From a checkpoint of a small transformer trained on Wikipedia.
Size: 9 layers, width 384, 6 heads of 96, MLP 1024 SwiGLU, vocabulary 14431, 29.7M parameters.
Architecture: RMSNorm before each block, untied embeddings.
Training: a variant of Adam for these matrices, 5530 steps.
MLP neurons of a small language model. Each row is named by its layer, matrix (gate and up: input weights; down: output weights) and neuron, and shows model dimensions 144-271. Each number is 128 + 24 x the weight over its row's rms, rounded and kept within 0 to 255. A neuron's up and down rows have the sign that makes its largest values positive.
Before each neuron's rows, "fires on" lists the tokens most often at its 100 highest values on Wikipedia text that the model never trained on. A number after a token or word is its count.

fires on: "00" 15, "==" 13, "z" 12, "\n\n" 9, "===" 9, "01" 4
L3.gate853 [136 148 152 114  98 146 133 104 111 120 100 127 115  82 137 148 166 144 123 190 126 110 155 137 140 116 140  88 102  88 116 107 117 123 126 123 129 135 125 109  96 139 148 134 115 174 139 128 106 145 127 121 123  99 111 145 120  86 144 105 110  84 130 154 121 155 127 132 129 124 134 160 127 108 155 120 136  77 109 157 115  95 145 139  82 152 169 145 147 160  73  89 114 112  98 133 121  85 107  85 122 192 137 101  82 144 109 128 112 123 124 130 100 117 100 141 130 139  93 158 118 131 150 128 131 131  87 105]
L3.up853 [ 97 113 131 102 138 104 112  91 162 110 155 134  83 116 130 159 158 129 114 159 161 152 143 119 118 160 186 151  97 135 175 118 106  94 173 101 140 150 168 115  95 134 132 160 140  99 158 136 107 136 128 157  75 114 112 147 136 124 124 169 123 127 167 121 125 172  91 183 165 129  93 151 131 105 123 169 132 105 152  90 121 145 143 130 143 180 138 136 127 119 157  90 160 136  89 112 125 170 179 119 126 155 167 128  86 142 140 161 100 140 114 115 141 106  84 102 169  66 124 101 128 150 139 155 122 135 112 123]
L3.down853 [168 124 145 186 133 147 127 122  94 119 106 155 118 142 101 135 157 186 122 150 147 147 160 138 137 128  93  87 129 140 135 131 167 118 120 143  92 149 101 112 114 134 153 123 121 145 109 142 126 116 137 129  87 156 140 126 133  68 113  79 127 102 165 124 128 151 153  85 130 145 136 148 144 100 150 132 109 131 145 137 111 118 113 169 124 111 158 137 156 119  80 140 171 123 121 129 107 127  99 157 159 142 149 133 129 147 106 113 148 113 180 121 129 150 143  94 115 171 100 140 159 121  86 127 106 115 114 102]

fires on: " |" 26, "'s" 20, "|" 8, " against" 8, "ER" 7
L4.gate468 [128 123 112 158 115 107 168 119 137 104 143 109 105 127 142  92 131 150 128 156 107 146 137 148  99 136 102 119 116  96 153  89 119 153 132  82 138 164 123  71 128 123 143 106 130 138 109 132 116 103 115 116 102 126 132 124 155 143 128  91 117  88 134  90 132 124 130 104  83 148  91 149 159  75 143 141 125 114 122 109 107 136  94 146 133  96 155 133 167 136  86 126 115 147  90 107 136 121 123 126 136 123 160 149  83 157 181 165 127 122 130 116 137 109 109 143 144  91 178 123  82 132 107 146 112 127  83 151]
L4.up468 [115 139 134 118 156 165 119 109  83 154  97  97  98 133 151 195 105 129  83 117 146 121 134  95  95 155 141 134 164 129 131 142 105 118 122 119 128 128 145 137 102 125  99 103 149 126 128 126 120 145 118 155 154 109  90 126 115 100 114 118 138 158 155 139 141 116 116 122  96 106 143 178 146 142 114 149 158 105 105 101 112 129 126 140 170  84 122 136 127 158 138 116 141  93 115 103 174 168 107 136 163  93 119 118 157  83 147 176 122 112 142  86 130 145 125 133 114 112  95 115 106  97 115 139 132 123 109 101]
L4.down468 [110 106 167 140 120 118 129 123 131  90 135  97 117  99 161 123  88 148 142 123 137 111 124  78 109 122 154 127 117 130 126 133 120  99 137 115 131 111 126  72 130 127  88  96 134 142  94 101 108 117 113 130 152  99 106 151 100 113 124 113 108 107 153 169 117 120 108 145  63 147 156 139 157 133 126 150 139 135 120 102 156 102 116 112 156 124 175 113 176 128  81 120 118 131 114 122 149 182 159 116 125 164 163 164 170 116 171 149 137 131 157 161 139 142 142 143 138 154 107 210 119  89 160  81 155 117  93  99]

fires on: "i" 13, "ip" 10, "o" 10, "et" 10, "ap" 6, "v" 5
L4.gate416 [130 102  88  66 165 122 155 163 112 107 105 140  81 124 142 124 158 153 106 134 156 154 126 121 129 155  94 126 125 144 148 112 139  82 134 125 144 136 114 100 140 101 101 124 126 119 153 111 151 163 134 142 121 123 132  79 148 143 155 121 107  82 118 100 151 131 128 101 114 144  99 120  85 124 127 115 102 132  74 139 158 141 142  97 117 151 111 120 115 140 144 128 120 164 147 112 158 166 182 126 135 124 105 152 124 139 152 106 115 115 104 146 126 119 121 106 129 146 125 143 109 164 133 169 141 113 131 108]
L4.up416 [146 140 142 129 129 158  96 158 134 104 109 125  93 139  77 107 112 142 128 132 147 118 150 134 134 124 128 147 152 143 126 148 134 136 121  93 166 156 154 127 153  67 154 129 132  88 138 129 154 141 166 106 149 119 167 160  62 126 139 136 169 132 112 170 123  87 138 118 113 107  89 114 132 142 127 138 166 140 128  92 136 146 133 133 118 161 129 139 150 111 121 144 129 129 146 122 152  72 134 123 105  88  63 131 114 111 140 120 108 112  89 133 133 175 147 154 121 183 160 107 124 148 130 129 135 139 166 111]
L4.down416 [106  83 105 135 157 159 133 132 126 176 159 148 140 180 158  88 132 137  93 155 140 103 130 115 135 136 154 155 148 100 148 134 110 141 108 117 101 120  94  77 157 150 150 111 126  98 129 124 133 119 151 129 127  98 129 130 130 187 134 139 122 130 139 137  81 121 158 124  92  90 138 123  94 133 132 102 136 129 125 125 106 119 136 160 144 138 168 125 118 161 135 134 118 126 148 141 129 116 121 129 109 173 125 130 132 116 126 130 146 142 108 139 161 166 128 126 152 120 135 123 147 168  93  81 141 137 156 122]

fires on: " |" 26, ":" 13, " has" 10, "1" 9, "4" 7
L3.gate951 [120 182 114 151 143 151 158  91 185 134 161 144 122 148 106 150 157 128 107 107 127  98  91 138 149 123  72 124 124 128 133 123 135 122 185 105  98 129 102 131  88 141  77 106 134 102  99 115 111 164 129 147 125 126 134  89 127  74  89 134  96 136 156 100 158 155 169 160 166 132 195 103 144 121 114 147 129  97 122 142 147 124 123 145 128 121 138 134 120 135 144 132 120 150 131  97 119 117 161 121 126  90 110 152  93 117 166 150 114 127 124 159  96 131 116 119 148  89 123 109  94 125 132 158 157 135 127 112]
L3.up951 [110 153 123 145  96 141 115 100 123 108 152 120 132 153 122 144 118 123  96  86 139 160 147 137 158 103 105 100 111 114 111 204 105  98 153 103  91 153 112 130 141 102  73 136 145 106  79 110 169 133 149 143 154 123 128 114 128 111 136 153  94 161 139 137 143 145 173 168 157 136 120  98 135 121 146 175 114  96 103 147 177 114 126 148 125  79 162  99  75 197 169 165 156 154 116 101 112 110 164 100 129  90 128 168 140 120 143 127 115 146 147 171  94 102 139 130 168 144 139 150 118  93  89 123 131 148 116 130]
L3.down951 [141 162 143 162 123 131 105 150 138 129  92 164 125 132 203 154 118 108 145 105 140 194 133 155 161 139 108 118 128 110 133 161 144 120 149 137 102 110 146 106 146 111 132 112 127 122 119 178 129 132  94 121  77 123  90 106 126 138 150 151  77 110 124 165 111 100 131 116 165 129 109 127 128 127 147 147 182 155 162 117 167  96 109 103 119 149 115 107  97 155 152 139 136 116 153 112 161 100 104 112 130  98 148 144 151 134  71 140 137 142 119 139 113 112 148 150 142 173 149 154 134 125 141  49  97 114  94 133]

fires on: ".\n\n" 49, ".\"" 9, " |" 7, ".\"\n\n" 6, "\"." 5
L4.gate339 [110  76 119 128 163 115 128  92 130 154  70 117 147  88  93 133 132 154 100 127 142 143 143 124 141 129  99 103 153  93 142 116  82 134 132  96 105 152 145 115 127 147 103 137 154 100 119 147 101 120 148 112 133 125 139 110 145 150 151 114 126 146 148 108 106 125 105 152 104 110 166 100 137 162  68 153 154 153 140 158  79 127  74 113 115 151 131 133 118 126 142 125 149 104 137 188 126 107 135 119 145  99  70  94 129 121 122 121 129 115 124 109 111 125 135 101  88 126 100 130 108 150 136 147  93 147  77 100]
L4.up339 [114 132 128 130 115 153 120 147 142 130 126  93 128  95 117 132 117  88 100  89 137 104 124 119 134 123 119  95 163  88 156 150 100 117 125 125 122 111 107  49 123 137 151 109 110 108  82 144 144 122 139  91 106 133 102 133 147 146 142 117 140 100 130 118 155 136 109 134 144  85 163 118 193 153 130 165 149 145 150 114 112 128 134 173 118 160 137 127 145 158 134 120 127 132 125 137 152 118 119 118 170  97 130  93 175 121 104 109 149 119 125 133 123  83  97 107 123 124 106 140 139 101 126 101  82 138 102 146]
L4.down339 [107 121 124 120 140 170 144 122 136 161 153 123 147 106 101 152 156 137 112 156 137  94 128 115 147 121 135 125 139 132 120 103 109 131 132 113 151  89 121  37 163 125 126 129 129 167 124  82 124 128 170 128 103 131  90 141 164 153 137 101 127 118 140 134 118 145 132 143 142 129  74  90 118  97 147  96 120 125 142 138 105  85 181 140 117 106 124 157 117 146 103 127 143 143 146 112 184 115 119 107 120 133 149 110 170 109  96 127 112 112  79 125 161 125 119  99 153 124 159 119 122 132 171   0  99 129 123 155]

fires on: " |" 47, ":" 10, "2" 6, "az" 6, "1" 5, ";" 5
L4.gate111 [130 133 101 121 137 143 122 114 174 100 149 110  85 148 126 119 131 147 117 115  91 158 117 131 163 110 113 155 111  68 105 140 141 112 143 119 108 159 122 101 101  94  98 106 125  97 140  91 139 150 145 138 113 139 174 101 136  89 106 128  85 114 193  94 129 105 122 141  99 126 120 123 129  98 113  88  93 109 132  97 130 153  85  62 126 107 139 144 151 100 142 156 112 139 126 151 138  95 121 149 136  93 149 162 140 135 105 116 110 186 139 144 116 149 152 143 180 147 126 167 126 106 117 133 116 142  96  81]
L4.up111 [ 95 167 115 128 175 195 169 120 134 154  92  89 150 142 134 110  96 112 144 123 166 164 171 106 124 165 158 108 111 145 160 138 170 110 140  98 139 142 124 122 115 136 137 127 170 113 109 130  93 150 119 113 110 137 150  83 139 141 152  97 107 185 138 112 116 128  97 109 127 116 121 103  90 150 152 109  71 136 126 146 121 154 114 109 136 111 139 128 121 172 110 111 112 150 164 174 183 129 109 132 113 126 158 124 116 175 136 148  85 113 135 109 110  86 110 114 136 131  68 148 113 169 120 144 113  81 132 142]
L4.down111 [156 130 142 107 152  96 128  69  93 120 127  88 117 126 131 138 139 115 115 132 152 155 139  89 177 148 139 110 123 124 129 128 147 131  97 117 116 137 116  92 128 111 128 114  77 144 121 106 117 143 118 201  96 145 137 139 101 124  97 123 102 150  91 136 153  86 115  86 131 107 108 117  75 135 129 145 104 132 169 145  96 105  96 145 134 139 147 134 142 133 162 141  89  94 160 119 120 145 120 102 143 113 112 114 121 159 146 113 125 133 158 128  97 167 136 126 113 137 109 186 140 142 144  40 145 114  77 114]

fires on: " |\n\n" 28, ".\n\n" 7, " other" 6, "40" 5, ".\"\n\n" 5, " special" 4
L3.gate620 [ 93  81 152 121 137 158 138 142 126 125 118  98 138  92 106 157 106 140 175 172 117 117 151 100 136 151 131 141 124  79 157 127 125 101 118 139 115 144 167 114 121 134 159 104 120 129 112 144 128  78 146 101 122  99 123 184 129 136 147 138 124 109 155 101  76  94 119 128 120 123 117 142 144 109 132 117 120  98 111 118 154 131 126 127 126 103 135 153 127 141 106 117 144 124  94 109 131  98 133 124  91 136 156 109 115 151 118 141 110 187  85 104 127 124 136 111 153  88 104 119 150 112 144 143 156 141 111 141]
L3.up620 [122 126  98  59 110 146 105 132 133 128 130 139 136  82 149  96 148 115  95 145 114 155 145 143 141 100 156 119 123 143 134 147 101 124 141 129 187 124 136 118 121 124 130  57 157 144 119 128 127 119 121 137  93 131 140 149 139 147 151 104 152 129 141 114  94 139  91 133 115 108 133 106 142 164 150 125 152 127 143 110 100 111 144 123 124 113  99 120 140 135 118 143 134 165 140 150 161 150 113 115  92  93  93 141 117 134 154 134 144 172  99 134 146 115 140 132 126 121  69 168 123  97 123 135  58 140 111 115]
L3.down620 [155 110 129 118 133 196 142 155  96 156 127 123 111 110 152 117 111 103 119 159 114 105 136 118 151 147 144 139 113 160 133 126 125 117 100  78 110 137 159  33 122 127 107  95 143 147  87 147 118 108 102 117  87 144 104 132 168 164 109 103 148 127 119 102 101 100 133 169 104 115 137 126 120 113 140 144 153 131 127 126 130 126 107 127 110 139 139 158 115 139 105 119 151 122 123 100 153 114 126 101 141 139  92 129 123 151  93 136 139 133 135 146 138 148 123 144 134 123  86 169 181 146 116 107 124 136 124 151]

fires on: " =\n\n" 54, "00" 6, "==" 6, "===\n\n" 5
L3.gate278 [133  78 109 159 159  76 160  88 123 139  93 112 148 102 134 111 152 105 147 121 128 150 117 164 111 159 131 137 160 143 125 114 147 105 167 136 117 147 192 120 117 111 143 116 185 131 139 101 127 102 132  87 119 148 149 139 117  96 160 122 112 115 151 107 103 117 126 147  97  98 127 115  90 105  70 121 126 143 143 140 121  94 140 152 163 126 167 126 126 146  69 132 181 148  85 119 159  63 157 131 139 124 139 137 149 127 108 147 168 129 109 107  98 128 149 135 151 117 136 138 127 193 159 134 156 128  98 123]
L3.up278 [158 139 132 111 114  96  81 129 136 122 138 156 152 149  86 133 179 107 130  86 123 123 132 122 146 105  77 137 144 144 153 105 122 100 177 145 186 171 155 120  95 125 139 136 183 164 116 113 137 141 156 117 103 130 113 141 151 111 125 138 121 139 139  94 125 119 166 133 141 112 118 112 118  91 111 163 158 102 114 138 133  80 156  82 118  97 181 158 120  90 158 143 126 134 125 150 144 107 111 139 141 165 163 127 149 104 156 135 159 162 143 107 132 110 109 107  78 167  86 150 168 111 133 110 123 139 135 163]
L3.down278 [114 150 132 152 111  90 124 172 129  89 131 142 120 123 109 120 130 157 119 161 137  91 124 102 115 141 141 143 147  97 141 126 122 153 112 163 147 178 147  60 108 127 139 135 154 125 110 142 129 125  94 131 109 163 141  90 146 126  89 151 118 149 140 118 172 175 109 151 146 184 122 155 138 119 108 110 145 150  96 155 152 110 122 105 133 130 153 175 133 126 186 114 125 186 133 107 133 120 130  93 123 152 153 144 126 167 134 119 150  75 121 134 141  71 144 144  78 130  79 122 150 137 101 117 128 123 126 129]

fires on: "'s" 31, "'" 12, "at" 5, " Notes" 5, "el" 5, " place" 4
L4.gate839 [108  80 105 124 118 168 155 142 130 140 115 139 115 146 133 118  88 148 110 125 108 179 131 130 147 136  75  77 126 119 106 129 115 128 104 109 154 145 137 110 123 132  89 121 133 113 118 145 135 186 147 166 133 122 129 124 115 143 130 107 118 155 149 121 156 104  87 126 158 119  85 151 108  96 149 158 116 144 108 137 123 111 109 145 110 137  82 150 135 113 151 139 138 152 129 145 157 130 122 163 107 141 166 129 155 151 169 158 137 119 140 180 123 138 165 120 120 105 116 120 166 138  98 132 109 108 126 132]
L4.up839 [119  91 128 101 139 127 130  92  85  83 128  67 127 110 110  82 163 134 109 114 162 117 124 109 148 147 148 140 100 158 162 102 119 157 115  94 111 123 124 137 133 127 161 140 141 132 134 130 139 101 114 115 170 122 154 136 125 155 120 126 132 111 119 102 133 174 173 116 115 120  82 120 126 180  93 102 156 147 116 172 130 118  88 116 171 124 131 145  93  81  99 149 144 135 139 133  86  95 129 138 193 107 110 158 131 152 135 134 109  97 143  82 133 137 139 148 116 133 170 119 161 117 100 114 166 157 164 118]
L4.down839 [158 151 153 146  90 123 128 148 145 127  98 136 141 113 124 105 164 146  95 135 157 133 106 102 104 151 173 101 136 122 127 128 104 143 106 104 147 117 139  90 115 114 131 139 135 106  97 159 120 126 139  86 113 159 129 142 135 142 108 141 105 123 116 100 148 135 124 138 134 122 184 107 115 154 121 108 112  99 123 181 151 141 115  83 123 104 141 126  97 120  99  70 106 111  65 110  98 124  98 176 169 112 129 147 109 117 153 115  88 148 118 161  87  98 135  59  92 144 135 114 136 104 143 149 104 138 121 136]

fires on: " |" 51, ".:" 12, "|" 9, ":" 4
L3.gate916 [127 121 129  78 111 150 160 134 154 172 104 124 117 143 140 147 158 121 144 172 120  99  85 111  95 152  52 113 115 143 101 135 115 138 154 123 145 142 131 121 109 115 119 110 132 112 108 112 108 164 190 136 129 171  98 112 109 145  71 131 107 102 161  89 171  94 116 105 135 121 138 134 156 104 117 133 117 107 130 126 171 115 114 141  96 117 153 106 170 123 160 109  98 136 125 112 179 100 135 181 120 112 114 106 161 150 115 135 149 127 144 131 164 129 136 124 140  88  83 110  90 129 141 156 137 112 105 104]
L3.up916 [107 137  95  73 106 173 139 100 124 139 101 150 138 124 199 114 117 143 100 119 142 153 121 142 124 105 135  87 153 111 112 130 108 135 128  74 154 137 148 108 141 154 151 107 107 134 107 138 104 154 157  86 152 120 132 110 134 128 126  85 136 123 127 112 187  97 101  82 160 130 145 119 148 124 147 127 117 127 154 135 157  73 108 147 135  98 141 119 117 174 162 152 169 131 105  72 158  91 132 122 110 113 122 115 138 111  95 145 157 142 122 124 150 129 112 148 137 119 150 150 106 129 105 113 151  86 171 112]
L3.down916 [142 131 124  93 142 174  95 101 151 118 126 129 133 103 202  51 127 147 125 114 100 123 131 132 135 118 126 115 131 157 131 144 141  75 126 112 138 121 126  76 115 109 114 144  94 126 115 137 118  86 123 119  93 101 141 108 124 116 161  82 118 129 125 134 139 128  99 121 157 114 140 164 111 104 127  96  74 145 150 138 133 106  89 130 123 112 169 130 144 137 147 140 134 156 120 118 139 100 135  58 139 112 155 152 167 111 143 162 138 108 147 139 129 144 145 116 136 117 143 133 126 166 140  40 107 115 127 100]

fires on: "e" 19, "o" 12, "i" 7, "y" 6, "ous" 6, "a" 6
L4.gate528 [109 104  96  89 142 117 142 135 128 120  95 120 107 178  98 161 114 114 113 130 151 146 187 101 123 134 143  93 160 184 165 138 137 169 103 196  76 160 122 117 102 162  97 159  89 112  97 163 112 143 136 113 133 163 144 151 118 139 124 137 153 133 169 108 105 160 105 108 123  94 132  83 146 146 171 117 131 101 131 113 174 113  83 104 120 131 122 147 133 165 135 137 129 179 122 134 144 149 140 108 149 128 113 116 148  85 147 126  86  88 136  94 131 135 140  92 118 138  80 125 110 143 129 142 123 169 146 113]
L4.up528 [155 169 108 116 158 133  93 135 127 165  87 134 157 111 183 136 100 149 131 124 104 123 110 123  74 142  96 136 119 151 111 119 129 100 160 108 101 150 146 146 173 125 101 120 130 120 165 152 139 121 153 141  88 132 172 116 116 114 127 112 118 142 103 147 118 139 154 140 130 122 137 123 107 143 129 125 117 126 121  77 142 132 123 109 130 100 102 132 162 131 164 111 150 148 140 150 146 139 142 111  79 106 111 151 123 147 115 129 110 121 135 139 176 138 132  82 131 100 121  83 110 135 127 164 150 133 141 117]
L4.down528 [102 111 140 136 128 142  71 132 132 120 119 156 102 181 102 150 150  95  66 121 127 144 196 122 110 120 111 124 148 175 112 103 116 175 139 168 129 126  87  63 136 116 125 138  98 122  84 167 117 122 114 138 112 104 115 106 144  94 167 138 109 134 166  91  92 167 149 118 133  96 113 123 165 181 143 149  98  83 204 145 143 112 119 103 136 106 129 103 148 118 128 155 147 121 106 137 103 141 165 125 152 142 114 130 155  80 176 105 157 142  97 137 133 161 119 122 119 133 139 138 129 123 160 137 141 114 146 106]

fires on: " under" 21, " election" 10, "18" 9, "17" 9, "," 6, "er" 5
L3.gate747 [147 183 133  98 130  85 132 143  87 137 116 118 108 106  74 128 133 164 124 116 154 109 141 110 125 128 164 142 109 134 120 144 103  88 170 116  91 140 109 140 112 120 108 111 124 152 146 138 140 154 113 146  87 122 136 132  97 154  59 160 111 144 119 114 144 171 141 163 142 139 129 126 148 134 129 165  84 121 108 123 152 120 162 128 146 154 137 112 136 133 128 142 128 159 103 133 130 160 157 102 123  93 149 140 103 133 118 130 127 107 112 127  93 138 157 110  76 129  67 160 115 131 167 136  92 132 118  91]
L3.up747 [137 144 168 102 117 151  96 181  90 150 151 123 135 149  81 140 110 170  94 112 156 136 118 132 134 128 153 133 134 160 152 136 104  99 142 130 101 173  72 106 121 112  75 143 154 129 142 107 103 141  88 109 125 132 174 171 109  97 113 158  96 130 116 153 140 130 160 166 157 160 131 104 173 186 176 117  98 133 134 153  84 178 113 124 158 139 143 120 117 104 132 173 126 174 101 137 125 135  95 128 104 147 132 154  74 136 170 145 142 162 118 158 107 124 120 163  95 124 149 183 134 121 184 110 117 141 138 126]
L3.down747 [100 117 117 157 114 146 139 149 114 132 121  88 152 125 122 132 157  93 169 113 132 170 177  77 182 139 118 151 123 152 117  91 118  96 149 142 101  93 106 188 113 115 106 124 112 138 117 122 103 111 155 119 148 129  89 183 107 136 137 104  87 121 141 174 119 128 175  98 142 128 153 123 101 157 134 122 121 140  89  70 132 121 118 165 184  77 122  98  93 104 138 140 134 112 108 112 120  93 109  93 146 134 142 148 121 140 161 134 141 128 110 176 143  91 101 156 149  98 135 136  91  98 105 104 154 123 144 133]

fires on: " |" 68, "|" 21, "0" 6
L4.gate887 [121 142 128  92 168 115 125 116 138  96 116 112 128 126 103 117 182 158  91 150 155 123 131 111 149 173 110 151 132  81 115 132  90  95 150 118 110 144 136 127 109 103 100 109 151  86  73 146 120 157 159 106 123 154  98 107 132 140 116 160 113 118 145 122 107 113 143 115 119  99 114  92 128 122  96 167  98 138 130 118 136 164 163 119 181 136 120 132 140  72 165 123 145 175 179 126 151 129 147 133 139 120 122  94 142 131 122 117 159 166 127 170 134 120 161 141 172 122 125 100 102  98 155 159 110 140 107 119]
L4.up887 [164 174 107 137 123 104 110  99 122 132 179 104 127 106 167 106 134 176 105 121 131 140 137 126 118 133 140 108 165 127  94 101 130  64  80 114  99 104 156 106 131 122 157 135 188 122  92 162 115 181 151 102 105  90  88 130 160 128  95 133 109  95 141 128 142 115 104 129 123 137 177 135 125 100 123 119 168 135 156 121 113 126 151 139 170 149 141 105 190 145 123  92 162 120 135 154  89  98 172  99 132  98 114 136 110 131 134 135 133 161 115 139 120 163 115  92 111 121 140 130 119  77 118 143 137 112 102 115]
L4.down887 [148 163 159 127 104 114 118  92 147 148 152 132 135 123 153 152  99 118 114 123 103 153 150 140 116 148 147  96 120 123 107 139 134 118 135  96  80 100 111 133  84 119 144 157 148 146 126 174 126 149  99 113 118 139  64 115 170 152 153 124 129  96 125 118 140 122 113 152 132  97 172 138 142 106 130 163 126 134 127 151  98 169 125 145 143 183 114 130 128 155 105 104 143 163 127 166 126  88 157 155 159 106  98 137 103 104 169 160 115 161 165 109 127 108 130 138 111 163  89 120 157 114 120  95 118 131  84 137]

fires on: " country" 16, " District" 10, " region" 9, " province" 6, " Team" 6, " Country" 5
L3.gate258 [147 125 117  77 133 154 143 127 165 164 164 133 147 113 134 175 115 111 124 107 132  92 128 140  82 119  96 118 137  98 129  92 120 139 128  91  87 137 135 131 105 114  89 113 142 134 199 106 111 175 166 118 132  99 123  96 104 115  87 146 130 151 133  97 135 117 148 108  97  92 143 117 120 153  79 123 119 148 129  86 133 104 146 148 130 137 111  86 114 116 141  76 115 129 128 134  90  90 146 150 123 148 116 125 144 131 187 105 145 101 114 132  90 131 118 110 186 101  95 173 147 125 119 167 116  69 112 132]
L3.up258 [171 128 149 179 165 123 127  92 147 131 142 140 126 111 122 124 106  90 128 131 102 129 138 149 117 111  94  97 179 142 143 113 161 124 160 161 123 160 106 140 112  89 157 152 149 126 150 105  86 135 118 147 132 133 128 147 115 137 106 147 167 121 125 149 108  94 134 118  94 129 107 153  68 137 103  96  77 104 148 122 144 140 146 144  96 132 107 116 139 146  80  91 143 109 137 114 141 137 174 132 113 125 149 124 190 138 154 115 152 112 114 137  75  87 129 122 136 141 111 119 130 104 124 119 124 174 141 111]
L3.down258 [121 100 144 130 112 127 117 102 124 112 177 133 133 130 131 130 133 122 140 117 129 151 172 137 144  98  56 144 115 151 148 122 154  96 123 129 150 126 101 151 160 138 107 117 112 151 162 136 100 139  87 125 143 151 158 138 134 107 130  99 115 159 151  81 160  93 148 128 101 140  83 116  81 124 128  97 131 110 126 138 154 122  99 127 131 144 114  74 148 127 141 125 130  88 131 139 137 136 139 134 129 120 113  59 135  91 164 109 165 136 178 116  91  79 119 115 166 138 104 120 169 155 104 110  91 136 150 115]

fires on: "0" 35, " Party" 12, "'" 9, "97" 6, "'s" 5, "00" 4
L4.gate826 [145 137 154  98  93 113 120 133 108 110 100 141 135  91  99  89 135 121  85 145 123 121 103  97 103 143 129 145 118 165 114 140 140 156 138  99 164 164 134 167 145 126 113 162  97 121 155 102 165 133 106 108 103 120 149 117 140 124 132  86 107 162 150 135 123 105 141 161 160 120 124 158 140 113 131 149 139 101 134 147 139 130 131 145 129 163  73 115 133 133  96  85 162 168  72 118 119 133 124 129 107  97 144 163 140 127 114 157 153 136 121 129 122 143 127 175 101  82 112 102 127  94 150 101 116  88 165  89]
L4.up826 [ 99 105 115 148 168 146 102 150 140 124  93 117 120 145 141 111 114 148  94 148 115  97 138 126 151 138 151 153 110 126 129 140 114 160  66 144 145 114 106 105 128 130 185 140 131 183 123 130 139 128 134 120 113 131 121 136 139 132 121 104 142 111 131 124 136  98 158 131 123 123  78 111 130 102 128 158  85 128 146 135 113 172 151 171 121 154 116 143 164 104  97 138 125 132  82  91 140 116 131 111 131 104 154 104 135 136 120 175 106 126 108 131 140 132 127 181 138 143 137 132 133 145 140 134 163 122 131 130]
L4.down826 [151 165 146 134 106 108 132  99 137 110 178 127 146  92 138  91 110 141 114 125 128  96  91 102 131 138 131 137 118 129 118 112 106 147 151 158 100  91 159 121 108 122 130 126  92 140 138 156 129 136 109 122  90 155 152 145 108 110 122 138 130 155 125 112 138 173 162 111 131 145 127 150 104 134 126 134 176 101 140 107 135 116 132  91 148 106  84 124 105 128 142  91 131 107 119 146 102 150 139 134 124 146 130 106 131 109 114 141 131 105  96 109 114 121 107 111 118 164 168 114 103 109 100 121 118 131 132 140]

fires on: "as" 22, ")" 8, "v" 7, "est" 5, "ti" 4, "na" 4
L4.gate62 [135 118  97 106 117 156 176 109  89 125 134 110 136 205 133 101 152 128 125 105 125 132 170 141 176 138  87 154 146 151 118 122 120 128 140 150 134 114 115 158 118 109 127 132 105 127 102 128 104 155 138 112  92 139  90 112 153  75 114 125 153 105 135  95 125 121 126 105 114 158 113 175 163  78  86 192 117 136 139 117 104 125 134 168 101 123 106 161 159 124 126  63 129 158 148 123 110 117 145  89 111 127 160  95 117  95 137 122 119 107 118 145 141 176 126 126 111  95 122 105 144 102 112 119  98 122 105 142]
L4.up62 [169 142 169  96 108 128 110 163 116  76 141 149 150  61  78  86 125  92 167  77 124 118 161 150 151 141 127 145 116  91 141 165 110 131 114 122 137 122 105 150 151 161 120 108 116 156 146 120 144 105  74 161 119 186 128 113 110 162 112 136 113 128 126 164 126  92 103 122 166 134 120 167 143  99 144 115 127 145 173 200  94 145 151  96 119 141 125 135 140 119 127 111 110 120 144 130 108  80 177 116 129 178 113 117 168 161 116 106 158 132 134  98 149  85 138 150 136  91 134 136 165 112 207 102 124 115 131 121]
L4.down62 [104 149 103 173  94 121 111 149  99 164 148 108 146 111 116 168 128 125 157 102 150 168 118 103 109  95 119 130 126 117 153 114 130 123 138  97  81 181 128 122 116 118 140 123 165 126 186 115 152  94 154 154 128  98 129 174 103 119 165 151 127 160  78 148 133 131 136 125 117 130 120 115 107 116 131  79 147 131  73 138 149 136  87 120 177  92  97 177 129 142 115 133 132 121 118 125  99 176  84 169 142 110 134 146 128 110 123  85 142 118 139  99 109 163 151 136 120 145  98 145  67 120  63 184 123 109 116  79]

fires on: "18" 24, "17" 7, "–" 6, " Ale" 5, "ver" 5, " bl" 5
L3.gate138 [121 142 126 121 156 133 135 144 127 134 127 122 118 148 128 103 129 110 161 121 103 128 112 122 131 126 108 128 177 133  93 101 104 124 107 129 128 154 149 120 171 146 117 103  92 136 103 100 165 125 128 143 106 136 125 124  79 133 108 149 117 167 105 144 126 151 140 124 111 144 120  74 142 140  99  86 113 116 137  94 166 126  85 173 130 125  92 142 131 132 166 134 139 149  98 132 104 145 116 138 139 100 106 159 101 156 144  91 158 134 114 116 100 149 123  67  84  90 123 133  97 111 119 174  86 183 108  98]
L3.up138 [121 177 138  90 135 123 144 181 142 148 186 131 155 129 118 130 114 188 175 116 101 122  97 151 132 104 147 139 193 127 108  88 131 142 129 139 149 164 132 188 174 130 122 129  65 181  81 146 148 137 116  94 150 110  99 167 112 106  83 149 129 141 133 117 131 105 125  97 203 151 132 145 104 119 111  80 123 119 130 129 112 131 128 220  96 106  75 161 110 114 134 124 112 101 125 142 114 157 154  85 134 102 148 144 121 170 126  79 140 124 141 126 125  95  98  96 107 120 150 127 124 116 100 132  89 170 137 101]
L3.down138 [106 160 138 130 112 117 145 167 148 175 169 135 135 166  98 142 105 120 129 124 121 132 138 148 141 118  82 113 156 115 146 100 124 151 113 151 130 108 138 163 138 127  91 109 112 147  97 114 121  85 128  92 182 156 151 131 115 112  87  94 120 124 113 107 115 117  91 122 146  98 120 143 103  95 104  62 122 122 112 105 126 155 169 168 131 161 110 126 146 136 128 128 153 124 128 137 134 105 116  85 167 118 151 169 117 113 140  60 165 144 120 108 130 135 113 124 122  84 109 143 124 124 135  32 102 155 128 112]